Part of a small language model's weights.
Size: 12 layers, width 320, 5 heads of 64 (1 for keys and values), MLP 832 SwiGLU, vocabulary 18922, 18.6M parameters.
Architecture: RMSNorm before each block, tied embeddings.
Training: a variant of Muon for these matrices, 549M tokens, 4187 steps.
MLP neurons of a small language model. Each row is named by its layer, matrix (down: output weights) and neuron, and shows model dimensions 160-319. Each number is 500 + 25 x the weight over its row's rms, rounded and kept within 0 to 999. Numbers have three digits each. A neuron's up and down rows have the sign that makes its largest values positive.
A block is one neuron, or neurons of one layer that tend to fire together. After each block is what it responds to, as a language model described it from the Wikipedia text at the highest values.

L4.down248:477487467518517506493480485479467509530527489510472476461482481511511504518488484469541456524499494496495505493528525512553499565534512538526511533506516512521509482495525453552481509484491532503519479518481479469509493486508509505478488505504483497487504509531477517515525483500485550538481465492479520490522524461494455494536544495512484502521482528500489479532485543532511525536505472499496466502502464527512486459519512493522522447529473497525496567507488504446529537519512458
L4.down423:496492506511547468521535505508489520490522494461450541488492534498476459474540511485470494508516522491492486539474468519507509537498568516482536482470482463480487474493530493502469486523508501481501484505539510527492469523524507498485557512496495427469471512510478522486530496509484506474509524485457511452493422519554564492489508509510507470437545492532520481515511516495507532455475492537505509490492479508486490500483498503438482479467504522531488523511525477535525509464504494
L4.down549:473532487505455492531504538551489548506500494541561517496483548560544511499479524493512506522480506460496504478484544509506508506465514478486469480486466509553510512528505500532451580477516517486448529516478476506474484516508532484484511500486508495472507508482495507496516494510506454496516506533474504552496476521516501532476509487500513513481468522467484495480486541458493493503478498496506539528503553494474508515499505475518444504519479496541506480471504530442534462511494513
L4.down749:528476503491491538488538487487509507545480503539467524503488509497504477465509456517490476480507474460449536500455522534526500468509490457494495476522506510510518541488475504530498494498480475546516500540522492475518456487501530468507534495496499495515520527472522518510501483512473518470542527493476514533525493501521496491532489454511508537497488484465523508483483504461496527478492500487456449495465506490482490490499477508487502469513475515496546527486484530481498539533490466
Tokens that close a paragraph, table, or list before a blank line, mostly period plus double newline or a closing table pipe, before headings or new paragraphs.

L8.down117:528543529462548525483493497480500494511507532541415489506496503509530502552493521482502511517458516478506550492481510498488508538450511500491511482508517488521515479514483473484470504474552487506487519516484506514487464492474499508523503532482494475480515437512540530504507456501473518445518508496501516524485502516473500497508492486558518501468528465489528476495467505466544476496482499496531580505550508508471537523496507459510504499499507496521453461513526505491499487527500515
L8.down773:539467479465553549552522474534528475525502508497509549484460509476515488475482529516511501487472507487471508506530534509476493484454482453493504490458493512498478528469518471485524486462492501500505453497498516531491490504487508509507488465514513530487500479505508479492523493500512482519465501455527502549518551529498517486514479520470493497444491483458487520468489496506521505468486547498492446482505513498492464479544549498492469557501457478509459469507534494517489498516465503
Possessives and "the" opening a noun phrase, especially after "one of" or "among", as in one of his, one of the most, Harrison's performance.

L8.down642:523532485471497547486524566517499485495458491446488548446477483519499485508543478503512518508513476547474533506470491500489488455516529517523492505523506448492523548476525498536480481498478502470499545510509515490602478527461496494511533506535504495519511442472497504495515500529480523510524510533521487473501471482483491523449522506512496554497476496513477538498519521493523484502486473507491520452505489478496524503466528517499519494530508529502533481531523498555518526531489456
L8.down771:515510492479519487495521485506482503498527543510515483469484546491491493509482500525506516497483518524576446538513495529519516475551469517505509510453562491497497532473534494547507544516562477488499476478480496508501524506549495463566483502546506510524502530491486514486489498507516532509485531506538506478482545498516479522477528495470535497507520458490517471492517474462431512515497522502495507490470518504524548527501506496461524510514493506453505450479528492512530488514516538
Words right before a clause's verb: relative which/that after a noun or comma, modals, auxiliaries, and infinitival to, such as which, can, will.

L8.down304:466490444552561501525464479470494478506482495468539552528471480498497487471467520510501521508470515491500528516520527552532476482511480458477464482517529501502468515537503511468479505558498535489556491525510518496518486465486485529512454513496523506480470503511492505512474468484525502514505509500504491493495513535538507518504489499546475471464487501508482458466509504489527516465559560485491466544472540448465507494483523473508483497513496491518486512443517492495452516507504487
L8.down534:494489482521512494436493460480537450516459514477542499473531468539496505520493501540491511497485523513473519468494534509466533477480489471521485528503449528486506463482496496498468487457517452496511480521466476508488492464473511507524523527516499516507485500526507468487513452488452502477483461493468472526537503502519511539478512517442489507485492506534491524498526515478482515539491502533518534538526508456512491487500524498499524510488463522486513480552466490493502493500476518
Preposition "in", often sentence-initial ("In 1863", "In late 2018") or after an opening parenthesis; also "instead", "injured", to, of, among.

L6.down84:499490489506496540535491458485479488516558501530430478474513510493457520531518515466477455489510519493483501513481551517535516466518507511504523526508498475475508532455485515479517509485483489496488473486432548528522512479478505474517500494512485479504488501523531508507502499454504452450467485484466472489511521546493490503505505458523529497518453500529479488531487503456517478471504512551514503485525554492457509556524510496477503504512510464509517502453443482503483453483482464
L6.down376:492497537484511508545467532485504512521509490523509466510505487493500502489460495478537494509515548478499558525509508520466488506522598452479515470512541487488493524526494525511520521486523476541523502561484472433474476445554470518550475477506500510490485503483480498532510523496463517514546518499489486514497474499487523456440489489513522503487495460473494515484527461524506556469479526480477542489496453539479466458496470516488475507474487498499472468498465472483514503525528493
L6.down540:488462500500448479511494490514469506494448486502495480470485501486487518509514495517516459465460486525485515539472506471505519534534539501485506511497521494493487489538509512478526489531495495507546475510496461507542517480501536477512501460477483491505489444464502434488523496525493479514460486490503501494497499515532514530524486480519495502541493515492523479515506490487498490528498474517488529500491540465442564494497536530556465473518458469477495502520502541458452526458509483
L6.down552:483469480523477509477476453515479504521456475503522466509532504477489517505501473532499493514475508492469495484512499500493505508538520543477440505480477471502503491554435556480510457485515489535480490516510477464520525442523531527516473505480501498440483499510476510498538527509502518545474462493510491533510531501505485568495492498471490501463528490524528499471498504529528509497497503488506503509483507515490529453505499495511515505504482483519475550522499516507456459485480480
L6.down554:493507508477536511466542489531540531483470506530506482481508494552514512537503502491452477512498511500527544482533449495495456464447497468494535487521500486514470493463494492466516510524516447461522513487533519507468476501487476547493489499503521532498495465527483468493480441516475474527441492504501503462459495519505499506473494523472544509514523468492524528502520510524469482495521477499522522482506538448541480519577488514491511513508510484488497523491524463487539514531514487
L6.down655:508503512492531530457533506510522498498492494506534504483491488491505516492524511496537520471528499482524519514541487546487474506475492496538442516565507501494448500467533509507478510515497514463491509543521484531446481493455491487503479487508486505515538446491534517500483526471491461549525491507491489498464508518493540471490469465500495508483501499498473496512528489482467497465501491509490517490471497526528530514507497505545551565515546524504491522504491532474523509500475488
L6.down748:464502545502470482513546484469512537471480485481488522477482506519505520500516492476515484473439507531495486510471500488492492515530502472513467484482489515503507473447508452505502431504489465498445521517498525450500514527489496527495526553453484483506505507566530486535476506521499469524505535470494498477493462509526516470514518455517464564503523497488502509484485514467482499556511516485483538517492531421485500462486472479500479520539558507499486504524500542530510486516528491
L6.down809:496495473498516517464510521488481466508487550521441442551492517522475497493494539494512505483516519501478482512471511474453520506497488494479513480542492454472517507504534491477511478421486469505532484500505509525463537464524495460500508500505478523484499507519525475530437489508513522486528451483514493455493450493511475494514484487544519528515530479559518520492498532509490506509497501564502538468498504479501499504521505513521518459499497488485498520486498496478509528536454528
Possessive 's after a league, state, country or organization name, e.g. NHL's, California's, China's; sometimes other function words.

L6.down89:503516518520501493510476499475484508495459531491505507494504468486508476459465483508527517511481514489528515533484460488513519503510508500513500490486519522520505523510495565528519443519496470486519473500490479530509538488539545508505518552502498458501529528554530471534488494497495529499522551458546514503538517515517524506464503481441501510480504466492502500493482496502490513453516510464532539490471517490493523552520490490485465523460474520519483539440511520533525485522484480
L6.down92:496517507494547493480488546497479501479519505509500489481515501470527474425489528535530490539533537506534482535491517526504544491479515533509468465495470509527516501500520512427506515482489483494514479482531501486493523537544481505509503499480511502511545485485480517478505463524497500487527457522540507485467492483469499502529502432492515500519450530517494529513504508526493511512532499535514493487492518487493454506481555515493489462474506477521473519528513513538522510468514462
L6.down140:494512531543518467442518475485493468525480523476484495479481496514523476514493487527485527498468494464539491533499525503509518515557467479500486526492481481507533544460547547502531495464459502465465513458448500505499487529484500491494492491511534528515515458521514562502490501523495500517474505489516490523490498515565528473537450495517517532455471545527555541507473505505472491486525509513562469495481488508491523506508486462487477519489511535498533525476487515542537455499497496
L6.down243:524493471499497513494493444487448507514485501462505470479524479511486496517447506511501542531526464499514521478497483479516505495521497474525482512516524509534492491514550554506535466537523472516524462509486481506498504509476522484531467505450470551522525520549474522495520482475471503495506491490499517525483519495520488487539513501522459511502493455509514509501468468529514485502512537496502474502501492461478456531493468509524472493465462509504520507490462484514465541510527518
L6.down326:498558473452500521511492469518485466535530513495470526497484489495498467471530547496496539506505502480458481482487513485504514514486501511492525503538504470475472530491476519521485483485521493537512491492509484494497511499525488520522506493486521517505527514525527551462493469518460504473496474487504488530468526507531538495486523492448497511472520454508534482461517533500518480487509483502553496495461516470493500521529462525496494501506463466543557484500510499530475500476506454
L6.down454:479491517525525521507500484495517537515480503524514448510467507495482501507485463488461499479473497476486491511482485556500474542499525516503547499485531496482519476461518516476496468495480494548496486530570482479499501533483494511515481458499488493511534540500480482545530519500477501459503485496527543509492502496493497538501504496481479499546445467499502501492492526463524447471512501486482518474504529431480480509528483511501473475500496485495493472473484482480464506505536520
L6.down660:503501495514486535501518463554460501494459476518518495495502492463556531486529519480462507497537525512522495498508497495470469489475513500484434552515452489511463481484514442505483499501518550504516484532484476481487480500493525518502503520515526510491496463500465462536528500545462500496506487490504497500488464482505482458550510523526469440479463497468533471503524514519517482495486491489513488451539489496529499445476504491509524484514486524500463525526521516497508485513491489
L6.down796:472478509504454473481514512527462521523526498490484528456459463532536512449487559518511492464507518495501507471499584507515541538516465540477522461475530493503495491437521485490487528480530513546528497515465510519492512495517490465561532496442481514438513498485531529509496476530532484441542524533483490499530493474510458520493490506479495504503494499521492539503448500518500495515493486473496536449515548499478474519518499518480459536506513474512495542522504529461536507492509524
Connecting words right after a noun phrase, such as and, or, and which, plus verbs like took, takes, led that continue a sentence.

L4.down215:509535524511457483512500528497515498525499532450471464518507476484520489501523447494565515485513484514519538524491516471502520497504533465520479458462491508496489480505515493484499459493526485481489492484463538489510532509475521472531519535525496479529517454516504513505488509488510500507516499495551498567515510475513457506522500509517495476476496502509498532507492509529503505512494507547532527502521515533517498519543509497502522539476484466504531485552498525496508504490498458
L4.down235:482450527523477465496503530479517493536517543443516451526481513538490497472482524489531508522479507510532468514511517475469465478480485545519507519552494496500539465477503489481528525535501508493424515490539465537487542455475481519547500565498483515492487500504518556550524502531494493504453483516486531488513507524523485518492485512480497536500490523460505489458515511484461526490470538544522458511504510516477475499517521495438543556505528436464488458500476456527514505469538496
L4.down697:496485518473521486480511549471461509545473499494519507534483486487521503520481501489465497544490499467504529494503531514488514533502533518518494510483526514546493586519476481489517509520506513483475499489522469483499498475479518477517469557520458497509475490517468519523488511508453534508509474458516534559495509538489517475421482462497520484518510520547493526461503498543477527489511478511462495485524570495497506487520483474522509490500499499485478505494508513492485513517541512
L4.down767:463539510539508521510518509495521460490499495507471500477541479489493464507464476475512514511466492443448522505530491544502529518454525499495505553483495508504536482516446486489509527485526489474501492527509539523511508520481477479516460543515468482486482491511533516537517450457532486478555507462517512532549541513539504548551484509536483497503498513506537518502476477491494516441509478520503508526530567461492502483479523525503485493507517462495476515471494475476526509470505491
Possessive words that come right before a noun: pronouns like his, her, its, my and possessive 's after names, as in "his father" and "Commander's Cross".

L4.down343:460515511437529466521498520465524516550519469470483457517519500531494497466517481447513496503495499496475505497459531477531501488542499494474510493554482481515459487489488485473495492509520526463500560545480450475470528491505529527516485486517480489531456540525507513491488488510511476502501490511492501554516481477515467495497514497545484480496537477476507467518502472470487472527468523470504489502495471507468515455500536499498494550518481471468490498432504490491469480466471526
L4.down506:525529471502477516554515491497495521516468499520509495481472490520507559523531521518510462479523480507492534442535510498480503477515488475487532482455505468465521526485466541466517487538472502510505514482491502495492486533545522518527514436510471525507520510481485481497545494467473511453489538459509467490461485495525514537523493506516507483484530543439514477476499500478487509471480479496482477451491515450515487496521494493501513509498475519495509467524514465531484484484464529
L4.down665:475532465505492444520483495517537512543515479551505520521461452521485500496495502498527473500560449494501518500507501477529532507484488522515509490492529477514554497493537535519538501479518516515491504486538522497502511528539490473547484518497492525470521514505493484476514477523477483532450481554522482467453486481528463510498545493471528490521493472505504500494502486490511465549466481525507467484522488510500491457479462501478513467462488473539521512474484528505502528482486506
L4.down792:502509458530492450471477519474516491472496526498494479472477495486517505481467521513476488516509536491460479505471484494517550499488538522529486508495483506484500526531526534509526494485456485508471501518472440530485496473480522505484542514516509470495524517524485492486486513455515495497516458507527477455498497458496474524514503469501439499530501547507470454497505461501485487524491532472526490438513467512467463474486467506493472484521537510495484452451485518527490519525535464
Relative and complement words (that, which, who) and head nouns (film, song, album, band) that begin a new clause, mostly in Wikipedia prose about media.